MLP neurons of a small language model. Each row is named by its layer, matrix (up: input weights) and neuron, and shows model dimensions 128-255. Each number is 128 + 32 x the weight over its row's rms, rounded and kept within 0 to 255.
Before each neuron's rows, "fires after" lists the tokens most often just before its 100 highest values on Wikipedia text that the model never trained on.

fires after: " \"", " (", " ", "[", "-"
L2.up1734 [171 189 138 135  84 102  97  87 149 103 136 129 137 138 130 132 156  98 137 188 145  79  93 166 152 114  96 141 124 136 135  97 108 124 126  85 148 123  93 112 180 124 118 122 124 131 124 183  91 121 132 138 121 130 164  71 138 122 185 196 162 146 182 159 144 135 153 172 145 103 160 150 148  83  92  79 137 136  89  96 121 138 131  55 140 155 148  89 101  99 116 159  81 123 151 114 124 134  92 106 207 114 174 131 151 101 117 167  91 101 142 179 136  85 118 100  98 123 184 144 130 169  99 117 133  48 134  77]

fires after: " |", " ", "–"
L7.up1737 [146 135  98 118 125 172 132 179  91  87 162 129 131 100 127 143 104 108 142 179 156 140 108  91 150 122 127 144 156 158 146 149 148 108 188  46 176 110 117 107 149  93 135 169 194 109  76  92 112 186 202  77 127 142  97 113 144 138 127  88 126 137 142 153 188 100 135 119  98  89 112  92 186 123 144 128 114 111 127 173 130 179  46 149 145 128  87  96 177 116  90 151 132 108 142 197 147 125 120 124 103 104 207 160  64 116 129 105 104  51 131 141  93 161 126 115  91 114 135 166 172 120 111  82 129 151 125  91]

fires after: " (", " \"", " a", " Gr"
L2.up1623 [149 133 188 144 111 106 139 163 132 148 122  80 133  73 127 116 184 144  92 118  71 140 174 106 116  97 180 101 203 110 147 101 181 136  95 144 129 181 120 101  82 111 108  69 185 137 103 138  99 100 121 146 111 147 139 166 147 160 142 148 149 166 115 130 161 142  99 152 102 115 126 139 108 131 119  73  90 158 114 168 147  92 138 148 156  74 159 183 168  84 112  68 142 104  70 134 192 127 168 123 106 145 114 158 118 119 107 109 119 146 101  70 140  91 124 168 147 141 111  96 107 124 130 127  78 147 119 136]

fires after: " P", "A", "L", "P", "O", "N"
L2.up878 [103 149 168 131 121 129  98 146 126 129  75 184 177  90 148 105 108  99 158 166 147 160 162 163 123  91 134  66 126 151 138 152 111  72 141 120  77 163 109 127 171  90 126 141 150 184 141  92 126 109 150 104 139 137 128 189 183 111 144 101  68 199  89 133  54 123 168 105 162  96 131  89 100  73 139  79  88  97 111  67 127 135 169 123 120  82 140 124  92 105 117 170 148 139 125 141  87 114 159 143 158 112 174 103 155  96 170 154 149 108 117 143 122 101 113  66  76 125 171 117 119 110  94  95  72 141 116  56]

fires after: " ", " |"
L2.up1949 [175 171 133 145  47 123 118 154 183  97 135 127  95 113 123 127  95 118 149 146 128 111 175 136  90  73 103 105 121 159 147 166 120  57 138 100 134 140 126 100 132 109 102 115 160 160 171 192 141 130 142 117 176 191 136  97 126 103  94 106  93  90 114 110  72  94 129 110 157 169  95 140 139 115 169 126 169 172 181 101 155 126 130 103 163  92 105 109 171  34  70 137 114 168 119  98 170 168  84  77 167 135 174  55 164  98 163 167 142 133 108 122 124  95 106  50 108 105 130 121 119 104 150  76  90 106 140  83]

fires after: "–", ":", "-", "'\n"
L2.up580 [131 135 138 176 133 121  95  81 114  79 138 144 112  76 132  86  92 104 136 143 114 158 141 125 166 165 133 133  97  92 136 167 110 144 135 106 131  97 122  91 141 123 161  92 141 129 163  85 149 134 135 151 118 139  92 140 169 111 154 154 108 137 135 169 164 137 100 130 118 148 130  91 137 103 125  89 102 130 109  79 138 198 128 103 166  96 149  29 162  81 109 118 108 129  86 152  90 116 109  62 157 157 133 106  61 132 185 169 130 109  79 110  98  91 157 104 163  96 124 160  41  70 103  90 154 156 111 166]

fires after: " "
L7.up668 [148  80  85  57 135 133  58 124 112 140 149  66  74 150 100 131 172  72  97 159 133 118 168  66 184 126 112 102 135 126 148 157 126 145 155 141 117 147 141 183 153 132 154 100 124 124 129 142 103 155  81 157 106 112 127 135  92 138 171 119 160  98 101 106 147 149  71 153 143 119 143 133 108 108 109 186 133 112  78  91 146 122  81 111 109 135 143 132 202 111  94 133  74 182  95 159 120 129 134 171 139 118 164 125 117 111  87 124 115 186 120 153 152  95 108 133  90 115 115 126 154 147 195 147 133 132 126 160]

fires after: " ", " (", " the"
L7.up961 [ 86 110  87 120 172 151 116 154  97 169 139 174 161 124 105 129 115 134 129 144 141 116 115 146 132 128 159  81 115 155 148 132 118 117 128  81 184  80  46 154 139 164 176 154 156 113 124  67 144 124 134 115 126  71 101 129 117 100  79  96  81 106 112 137 147 162 147 153 121 137  89 155 114 119  86 156  95 139  90  88 171  72 119 102 108  28 173 142 142 102  73 115 160 139 188 144 131 144 124 101 107 150 196  63 154 143 138 137 119 175 115 129 111 146  51 111 108 120  73 102  98 176 185  95 146 170 105 118]

fires after: " \"", " (", " ", "/"
L2.up943 [209 172 129 140 108 161 162 147 140  84 178 100 127 117  93 140 122  66 123  97 158  76 147 121 113  98 108 176 107  94 112  88 162 115 111  79 126 112 164 157 170 122 203 101 115  96 127 133 149  78 165 121 163 140 158  68 136 104 170 140 171  95 108 115 134 113 174 113 124 134 111  78 120  87  97 111  77 168 104 162 123 193 128 148 149 132  83 131 140 170 127 124 124 106 140 181 201 160 103 103 162 100 177 148 106 117 155  79  81 109  96  99 131 151 170 153  91 143  57  87  59 150 118 151 101 149 152 134]

fires after: " (", "==", " \"", " the", " a", "0"
L2.up1585 [149  95 130 106  77 133 135 157  82 137 133 171 121 147 110 148 103 154 170 122  99 115 160 126 219 171 158 124 154 164 110  94  79 136  98 142 208 160  92 153 124 149 124 109 106  93 107  96 127 115 153 128  67 137 138 130 215 166 142 204  81 129 147 125 130 158 189 123 162 140 154  80 152 121 105 164 140 163 135 133 126 105  94 111 139 109 106 109  99  75 109 148 100 106  92 122  51 151  92  98 170 173  89  87 145 120 114 120 106 123 171 183 174  77 107  63 105 168  79 164 146 163 148  93 106 121 136 104]

fires after: " |", ".", " "
L7.up111 [132 181  89 132  48 135 121 184 108 128  63 160 119 115 146  90 165 121 138 181 181 138 149  96 123 115 136 100 104 160 142 175 155 114 139 142 174 133 104 128 128  79  68 101 167 131  90 118 144 183  87 130 138 153 184 118 158 122 123 167 177 116 109 124 197  71 158 131 106 189 130  89 168 156 119  94 122 101 102 175 109 154 111 123 122  96 116  79 189 139  99 116 117 145 145 144 136  88 151 143 143  85 141 163 119 114  91 132 100 144 161 117  98 183 107 162 123 135 158 105 182 115 139 154 153 161  82 127]

fires after: " the", " No", " a", " The"
L2.up320 [143 160 146 164  82  77 143 116 108 113 161 146 139  47 145  73 172  92 162  87 123 110 124 163 109  77 114 181 136  99  94 150 115  73 177  78 148 135 179 122 134 118 137  78 183 152 138 124 146 104 191 104 120 189 106 123 128 115  86 154 116 171 105 189 129 125 165 103 187 166  54 108 118  71 115 122  99 162 120 137 120 172 155 100 142 149  68 155 156 114 102  95 171 169  82 150 136 173 119 101 185 100 199 139 137  72 161 161 121  91 105  85 136 106  87  89  87  76  93 190  86 134 150 121 130  80 105  82]

fires after: " ", " (", " one", " Sh"
L2.up1548 [143 129 150 137  87 131 156 119 142  58 126 114 161  93 128 108 103 172 133 147 172 109 136 147 162 132 138 137 144 132 136 132  87 130  85  80  96 115 144  69 163 122 107  68 106 156 140 142 150 122 152 141 136 128 121 136 145 105 137 163  93 183 146 133 177  80 154 134 117 127  78 125 150  90 152 108 170 150 110 145 162 117 122 101 128 137 139 135 162 106 136 163 134 103 128 106 124 160  43 143 126 138 155 129 101 131 116 148  77  76 114  69 154 123 129  97 148 138 142 135 107 128 143 130 160 146 105 128]

fires after: " ", "|", "–", "\n"
L7.up1479 [101 168 169 153 139 146  79 107  90 125 146 126 158 143 147  97 104 122 114 188 120 105 198  84 133 146 160 175  98  84 115 161 106 115 109 115 120 112 125 149 180 153 114 108  87 165 126 129  76 121 161 127 136 156 105 132 103 124 157 167 142 120  81 149 110 116 109 124 125  64 127 150 166 122 152  97 109 166  98 158 129 175 189 158 156  98  69 104 101 156 116 111 117 138 112 156 101 103 144  91 116 110 145 111 131 117 115 141 116 104 171 200  61  52 119 139  79 140 117 207  60 129 133 149 162 138 168  95]

fires after: " |", " ", " of"
L7.up596 [136 142  74 122 128 128 130  92 133 199 102 123 141  88 136 172 102 115 129  39  60 119 207 133 109 151 169 148 158 129 148 165 105 141 114 166 185 134  83 108 128 170 200  98 103 102 149 133 123 110  97 184 109 159 126 102  96 160  82  93  79  86  98  78 168 172 154 122 122 122 168 172 132 106 105  72 104 141  81 117 121 170 113 174 159 120  61 111 171  84 118 166 108 128 122 105 164 118  99  84 195  81 186  99 108 121  94  99 123 129 114 135  86 100 125 144  77 140 102 165  45 153  68 119 178  76 105  95]

fires after: " ", " No", "1", "2"
L7.up1009 [163 123 112  66  87 154 149 132 122 111  82 133  68 127 113 126 145  81 105 128 142 118 160 148 133  56 120 116 152 102  97 173 145 120  84 162 178 132 119 134 107 157 171 176 211  27  91 141 116 164 143  94 115 155 138 122  51 138 112 144  88  76 150 106 143 153 164 126 126 149  65 118 153  69 160 136 149 155 101 140  93 147  69 126 184 194  82 127 170 129 123 114 125 191 164 149 145 161 121 116 131 105 132  87 170 104  77  41 105 163 179 132 209 139  76 137 103 124 100  57  71 153 121 129 106 149 132 170]

fires after: " ", "–", "."
L2.up268 [145 158 149 124 125 122  79 100 110 145 110  65  59 126  86 164 142 107 112 138 195  69 175 103 151 143 150 130 156  67 171 125 182 137  84 109 119 176  87  59 156 133 147 157 187  98 111  82 111 141 166 155 104 153 141 138 112 134 175 146 174 117 106  76 161  89 138 151 141  71  52  96  58 134  87 127 137 125 184 107 140 116 116 147 137 120  89 170 152 118 139 128 121 180 106 154 158  99  85 140  80  96 165 102  69 102 165 151 114 138 129 112 193 115  99 132 132 132 108 107 109 124 124 110  97 154 140 122]

fires after: " ", "-", "ock", " $", "–"
L7.up754 [137 114 120 127 125 165 166 128  74  22 116 126  99 122 177 141 152  90 124 176 134 135  95 134 105 117 169 127 156 124 141 142  94  94  88 113 158 103 185  98 104  99  96 101 176 114 148 115 148 125 142 187 191 141 153 102 122  90 129 126  89  93 124  76 117 133 141 147  93 155 176 179 117 103 118 125 131 115  92 144 136 160 102 105 145  66 146 134 150  93 115  87 126 173 163 127 169 165 119 133 126 148 189 159  82 106 103 138  43 142 110 157  79 104 120 128 129  80 160  92  98 115 140 182 128 109 115  98]

fires after: " "
L2.up1064 [182 157 141 129 109 119 112 177 120 102 123  71 136 121 147 136 161  93  89  95 143  73 146  88 129  90 139  85 117  94 140 182 209 143 131 130 195 113 173  97 109 151 125 136 166  64 156  91 155 185 182 136 104 150 138 112 140  93 164 183 141 117 133 145 201 123 140 106 200 160  77 101  92  79 105 145 149 158 126  91 129 113 101  64 144 111 113 161 137 110 112 128  66 151 104 177 154 138 127 138 128 179 145  85 102 114  71 115  93  47 139 141 161 122 121 107 121  71  73 116  83 202 139  79  68 165 123 152]

fires after: ".", "-"
L2.up994 [132  95 101 120 150 168 119 148 129 115 100 114 143 107 105 104 180  63 167 122 129  95 120 132  89 161 138 113  98 121 146 171 167 105  96 130 102  88 166 103  71 157 171 136 190 103 114  94 180 134 133 120 154 164 161 106  82 105 105 117 120 150  93 130 167 142 116 134 106 114 119 126 125 105  97 126 162 189  69 106 134 166 105  93 120 111 136  88 120 146 111 104 168 133 131 156 130 163 149 141 146  94  93 147 137 132 118 130 138 139 173 130 173 169 115 145 136 117 152 146 101 144 192 135 146  68 104  89]

fires after: " Gr", " a", " A", " O", "ro"
L7.up1836 [177 113 148  84  95 165 130 180  93  96 156 146 123 108 144 103 126 162  90  85  86  84 115 144 146  44 124  99 107  72 144 138  63 142 151 117 129 162 137 139 148 165 111 133 144 117 123  89  86 116 119 176 116 126 132 134 111 127 142 133 128 128 129 116 155 115  95 167 153 127 106  98 180 156 123 107 118  90 101 106  56  81 110 142 142 140  96 105 101 103 109 143 154 131 176 134  83  60  95  95 108 135 141 118 113  72 125  79 121 133 171 144 149 100 122 116  49 139 129  92 100 162 108 154 195 117  95 121]

fires after: " (", " \"", " K", ")"
L2.up1531 [140 115 145 157 150 135  92 156  98 127 131  96 106 136 156 135  74 100 102 124 154  57 161 153 176 178 134  91  76 154 124  98 114 178 134 165 106 153 130  87 152 167 125 135 108 122 153 170 144 108 149 189 156 101 117 111 184 101 156 153 148 114 161  98 110 145  95 161 140 120 153  78 157  76 101 161  85 141 102 121 164 157 139 101 128 115 148 137 103 104 125 137  85 134 179 136 128 145 133  57 148 132 130  98 135  72 137 129  79 121  98 171 165 125 154 151 177 106 146  97 109 103 169 119 129 128 111 170]

fires after: " ", " \"", " (", "–"
L2.up930 [102 150 145 130 113 144 143 125 110 115 125  87 102 126 136 102 127 114 104 123 105 110 182  96 128 148 144  50 154 165 167 118 118 100  78  95 101 186 168  88  89 119 117 136 110 137 122  95 142 188 195 156 115 105 139 123  97  85 196 185 132  58  98  98 116 117 124 175 125 127  83  98 145 110  89 166 145 146 165 162 177  80 104  89 133 145  85 153 166  98 128 157 157 137 115 187 138 135  86  92 188 112 215 126 119 105 141 107 109 100 134 167 189  51 107 101 173 135 135 126 117 144 161  86 120 151  90 194]

fires after: "-", " |", " f", "um", " "
L7.up791 [ 97 195 107  96 108 132 154 167 114  76 145 145 150  88 126  79 187 145 165 107 139 155 144 119 133 101 108 185 139 114 121 184 194 114 109 142 157 136  93 172 161 123 108 141 125 109 133 121 135 194 156 135  96 151 147  66  83 110 142  94 141 148  78 159 167 158  83 122 134 145 135  85 128  85 141  79 139 141 130  98 108 190 193 164  94 136  89 103 174 199  93 152  96 175 156 131 126 124 148 159 113 131 128 166  94 116 143  68 162 137 146 141  74 139  81 186 188 125  97 124 126 103 106 154  81 217 107 128]

fires after: " (", ".", " \"", "-", "("
L2.up910 [ 96 150 139 139  64 148 108 167 148 103 117 130 131 137 114  72 138 137 147 110 137  69 114 115  73 181 142 198  91 161 120 165 138 149 137  66 131 164  67  69  97 103 179  78 129 124  81 125 126 140 149 103 106 127 166 147 136 138 140 184 139 109 112 142 126  56 143 131 155 113  93  93 109  75  95 151 122 155 131 149 180 180 106  93 144 124 119 174 122 121 146 108 122 152 117 146  99 144  80 112 163 114 134  93  92  96 134 119 104 145 125 167 157 170  65  76 102 112 110 143  97 155 116 145  97 113  96  93]

fires after: " |", " ", "r", " J"
L7.up795 [170 176 158 128 180 132  97 141 101 127 112 150  68 121 103 143 178 170 170 117 125 147 127 117 150  69 128 182 128 161 153 135 116 129  99 105 194  68  82 109 109  98 126 131 114 143  65 184  70 109 120 115 127 156 153  82 146  94 153 135 158  82 127 153 134 112  75 127 141 115 133  97 192 110 174 158 147 139 145 144 132  84 136 105 140 108 161 182 169  73 104 163 133 122 153 141 102 161  81 107 119 114 131  72 136 128 103 152 141 148  90 108  72  79 149  83 101 146 145 122  91  77 131  97 215  98 223 104]

fires after: ",", " in", " the", " of", " and"
L2.up455 [149 131 154 177 116  95 155 114 110  87 111  85 146 132 122  74 154  77 125  94 140  99 123  97 113  83 123 107 125  76 209 188 116 101 134 121 133 175 125 118 151 115 135 168 168 122 169 127 140 218 218 140  98 125  87 135  83 132 116 126 150  73 113  87 143 136 123 145 135 129  63 145 154 124 119 107 121 132 113 110 153 149 123 147  42 119 123 109 186 142 159  84  71 113 103 175  90  79 121 134 133 121  94 105 109 156 111 170 139 137 148 127 111 114  89 128 161  86  76 160  92 105 138 121 160 132 107  99]

fires after: " ", " |", " (", ",", ";"
L7.up712 [149  82 151  74 107 127 140 106 101 112 146 113 147 136 144 113  39 117  94  81 120  89 136 136 120  97 148 137 127 143 156  71 134 126 102 147 109 111 161 126 138 174 176  79 118 162 120 159  98  54 130 113 114  85 122 123 110 160 112 156  97 132 145  95 159 178 111 135 119  66 131 168  70 121 123 131  94 120 136  92 135  83 102  81 162 196  90 174 142 129 142  71 142 108 112 167 100 112 104 125 182 151 116 102 168 124 113 157 128 123 143 146 150 121 146  51 131  86  89 130  89  97 120 112 156  83 128 127]

fires after: ",", " B", "1", ")", " b", " and"
L7.up2001 [ 99 120  87 158 125 134 111  44  94  94 158  88 108 150 103 132  85 140 134 134 115 151 120 141 130  72 130 151 177 119 151 118  92  87 168 153 111 105 113  68 155 154  81 123 195 103 171  91 100 138 125 201 106 135 102 131 108 139 142 133 134 130 127 180 161 148 116 141 131 119 147 166 117  78 201  79 134 145 112  70 141  79  93 131 126 129  93 140  97 112 113  93 120 163 126 167  82 106 118 179 134 160 131  93 145 116 126 153 112  92 160 132 120 109  42 171 105 126 130  95 128 154 132 147 139 144 134 127]

fires after: " ", ";", " on"
L7.up415 [164 139  84 120 118 115 126 107 140  99 133 125 131  84 166  85  91 104 119 179 133  75 175 181 108 174 171 174  84 134 118 197 144 171 163 180 129  98 124  92  87  91 112 127 128 190 129 139 127 110 125 135  76 129 151 126 131 143 187 125  85  97 182 170  80 136  93 191 107  95 136 120 134 124  82 177  83 130 133 155 108 124 160 171  86  51 139  74 131 115  69 154 113 159 168 150 173 141 102 133 147  75 147  71 136 110 159 107 170  78 187 147 136 111 149 162 157 151 148 190 148 141 145 130 130 179 154 137]

fires after: " "
L7.up1396 [ 84 133 145 114 111  81 148  82 104 151  83 139  84 130 217 167 119 133 106 147 158 163 123 142 112 115 165  59 146 185 159 158 112 150 121 128 226 162 153  96 134 151 155 153 143  83 174 107 165 118 190 165 104 161 149 181 159 107  69 142 137 109 102  88 121 133 164 163  66 138 140  83 165 137 152 135 121 126 145  83 104  81  74  92 146 121 193 144 160  95 117 159 155 135 166 176 147 117 123  98 100 160 187 164 116 119 163 101 137 105 202 180 165 127 138 158 112  63 111 164 145 132 121 116 213 166 124 101]

fires after: ".", ",", ":"
L2.up690 [123 129  93 108  94  94 128 154 143  95 100 172 139  94 171  82 139  98 130 147 146 151 123 117 124 125 114 124 149  85  96 179 108 148 124 148  89 158 175 133 107 171  75 138 122 169 149 101 148 157 136 150 146 137 200 156 136  66  94 126 127 115 127 170 125 149 138  93 131 213 154  65  91  63 111 101 135 151 118 152 143 160 141 120  60 105 146  89 119 115  80  75 133 103 130 110 143 104  64  70 174 100 148 116 234 124 175 150 109 117 117 125 174  86 116 112 128 119 144 106  78 127 214 136 151 114 136 141]

fires after: ".", ".\n\n", "\n\n", " |", "|", "=="
L2.up10 [106 120 113 116  85 119 135 106 118  90 116 141  99 144  95 114 117 107 139  82 145 101 128 135  73 131 148 145  96 164 125 129 150 130 124 117  80 131 109  70  91  77 123 150 140 172 103 125 114  81 175 122  88 183 110 103 196 149 137 157 119 123 150  90 178 120 196 112 161 199 138 130  85 157 105 114 174 143  80 143 177 149 146  69 147 125  83 121 110 142 129  93 131  79 130 129 122  90 139 111 176 135 103 133 129 108 123 121 149  90 126 137 146  79 124 147 119 106 147 102 105  81 155 146 145 130 100 147]

fires after: " |", " —"
L2.up662 [145 211 163 139  97 107 130 174 140 100 181 103 169 123 160 127 111 136 125  94  84 172 150 168 113  91 217 187 113  98  86 156 156  92 179 144 132 146 119 101 101 119 155 154 128 132 202 128 135  84 122 163 134  62 157 100 159 101  91 103 101 104 175 190 113 123  90  81 178  97 117  55 146  83 143 148 156 103 145 106 178 145 126 124 146 149 118 111 117  71 127 105 181 106  55  84 138 127 132  99 141  46  94 114  87 119  91 172  85 109  44 103  77 162 101  68  61 133  80 132 156 103 132 107 166  68 172  77]

fires after: " ", " the"
L2.up602 [167  99  88 106  75  85 150 123 136  93 153 111 181 130 128 141 166 149 131 179 149 121  90 111 134 115 150 139  80 149  80 127 134 164 121 168 147 139 145 116 112 165 163 110 174 135  81 149 182 106 136 132  91 109  76 113  75 109 105 233 179 162 144 154 175 128 176 145 135 162 122 107 109 162  91 154 169 147 100 164 104 129 154  85  83 148 116 121 175  66 126  40  80 149 111 138  79 122  92 151 150 112 166 122  98 152 118 118 130 128 108 123 115  91 112 127  71  87  79 146 137 153 172  44 148 109 145 140]

fires after: " |", "-", " No"
L7.up748 [ 63 141 109 118 132 147 126 145 156 118 120 169 121 108 137 118 106 124 110  70  99  48 148  92 204 117 132  95 152 163 117 169 146 133 127 165 128 147  83 142 127  92 153 112 188 110 114  73  90 127 118 119 133 165 137 140 138 186  83 141 179 127 126 143  93 135 130 150 139 132 140 133 162  59 146 138  60 165  57 142 151 118 153  74 180  84 105 115 123  55 170  85  94 175  92 132 125 164 127 103 104 134 159 105 153 108 121 104 113 116 134 153 120 119  84 160  81  82 170 105  62 124 100 169 170 139 120 186]

fires after: " ", " he", " He", "–"
L2.up2029 [138 120 131  96  94 153 127 135 110 162 154 113  91 116 149 128  38 137  73 158 154  92 164 134 124 117 153 121  95 155 132 137 157 133 144 120 153 172 176 101 165 129 145 118  86  87 138  96 175 103 149 164 129 105 178  87 145  69 142 100 130 114 108 113  88 154 118 171  93  91 148 118 148 117  25 181  85 184 193 160  66 142  96 127 125  99  75 136 175  64 148 122 116 151 108 148 131 126 133  62 148 140 158 112 160 132 134  85 120  91 130 127 103 130 118  80 116 114 100  81 141 134 177 116 112 154 127 107]

fires after: " ", " Small", " —", "198"
L7.up1889 [132 179 144 135 122 110 137 177  90  44  75 137 135 108 175 143 183  94 160 141 186 127  99  75  84  72  81 145 148 122 174 207 118 142 106  93 147 102 131 146 116  73 170 131 149  77 118 181 129 184 200 168 140 162 109 115 190 139 136 125 120 142  89  81 182 131 134 131 134  82 149 123 161 130 122 125 150  82 102 142 162 152 162 101 160 104 137 101 130 165  74 132 119 133 156 103 113 105 100  76 165 120 175  98 133  92 154 101  77 127 178  92 133 169  77 149 137 117 132 106 156  72 173  95 173 187 143 194]

fires after: " ", "191", "192", "199", "194"
L2.up744 [113 100  63 116 112 118  88  85 129 120 100  90  89 185 152 153 185 131 129 174 130  95 149 151 180 114 152 124 174 113 175 155 131 156  65 188 144 152 122 134  97  84 162 128 102 103  43 114 132 162 204 139  54 102 133  91 124  72 156 142 125  61 123 101 162 108 139 157  71 138  65 106 133 149 138 142 101 179 154 150  97 133 131 135 143  91  98 149 141  92 106 100 138 147 141 119 119 128 140 122  71 168 134  47 115 134 146 125  98 122 173 152 143 105 137 162  96 104  81 120 104 137 167  88  89 176 102 108]

fires after: ",", "6", "0", "7", "3", "9"
L2.up1462 [133 136 147 192  98 131  90 106  91  90 145 137 145  87 144 123 154  68 141 164 106 139 128 111  67  54 117 101 143 103 109 151 103 109 119 112 134  93 108  48 123 116 130 119 163 161 173 124 120 119 149 113 132  99  90 137 123  97  89 108 135 139 136 143  88 116 239 109 147  91  93 105  98 119  68 112 107 145 137  88 136 101 138 118 101 123 122 106 181 121  99 115 149  99  62 188 158 104 111 169 150 134 150 135 156  31 130 180 148  61  92 115  91 148 120  30 159  73  59 144 136 107 180 125 142 139 127  96]

fires after: "==", "===", ".\n\n", "\n\n", "-"
L2.up1789 [131 171 117  92  80 137 113  79 121 135 143 148 123 149  27 155 139 135 107  64  98 127 151 165 119 129 136 138 104  81 150 191 113 114 154 123 140  77 166  64 114 121  95 166 142 145 153 114 179 134 167 146  78 168 101 143 121 147 157 205 107 115 122 109 162 101 181  88 108 106 140 131 126  63 150 170  80 107 127 145 126 140  87 119 198 131  60 167 100 128 161  72 155  82 107 171  88 155  65 112 149  85 183 140 102 147 133 112 131  67 104  92 114 112 103 109 153 118 144 163 155 144 129  99 121 165 155 158]

fires after: " (", " \"", " '", "."
L2.up417 [145 142 120 152 128 130 165 113 116 110 106 121 105 117 123  84  96 118 156 144 184 112  87 147 145 104  74 119 113  90 146 124 198 118 134  49 111 129 132  58  88 162 138  98 144 142 122 127 159 125 171 129 141  91 164 159 130  63 164 184 146 109 188 121 115 120 142 109 134 168 124  95 122  81 128  44 150 181 137 202 161 111  88 133 170 110 130 180  94  92 116 155 117 148  99 162 132 162 106 133  94 101 127 156 134 140 145 180 106 118 141  62 174  88 122 143 153 113 109  67  87 138 133  96 132 130  89 150]

fires after: " ", " on", "On", "born", " August"
L7.up1807 [ 72 100 154 180  99 119 149  98 111 168 171 109 153 140 110 163 136 115 167 157  61 125 153 121 129 128 108 157 112 162 123 212 121 160 150 107 151 104 109 147 141  99 126 130 111 121 120 100 149  93 150 185  95 105 148 122 176 119  89 130 116 119  83 107 154 138 138 147  96  70  80 134 157 102 146 174 144 141 102 128 108  36 126  84  83 103 139 101 159 113 100 115 102 135  87 214  73 156 136 109 127 167 132  92  72  94 169 151  76 117 151 113 102  63 127 135 118 101  90 139 114  83 177 117 167 117 121  90]

fires after: " the", " a", " A", " was", " He", " he"
L7.up195 [197 134 161 132  98 131 167 103 107 137 132 119 159 168 129 129 120  77 112 130 147 114 115 143 131  67  87  68  86 133 156 119 126 115  94 124 113 139 212 159 202  77 105  78 172  68 163 111  70  97 173 108 134 140 128 108 138 140  86 118  71  83 115  36 117 161 118 142 126  84 184 124 159 122 153 138 162 149 115  89  71  82  66 144 171 169 110 126 155 102  63 107  80 153 165 177 171 126  92 161 160 112 177 165 101 165 117 133 114 130 115 128  79 106 146 105 182 159 124 115 120 138 128 109 111 102 103 108]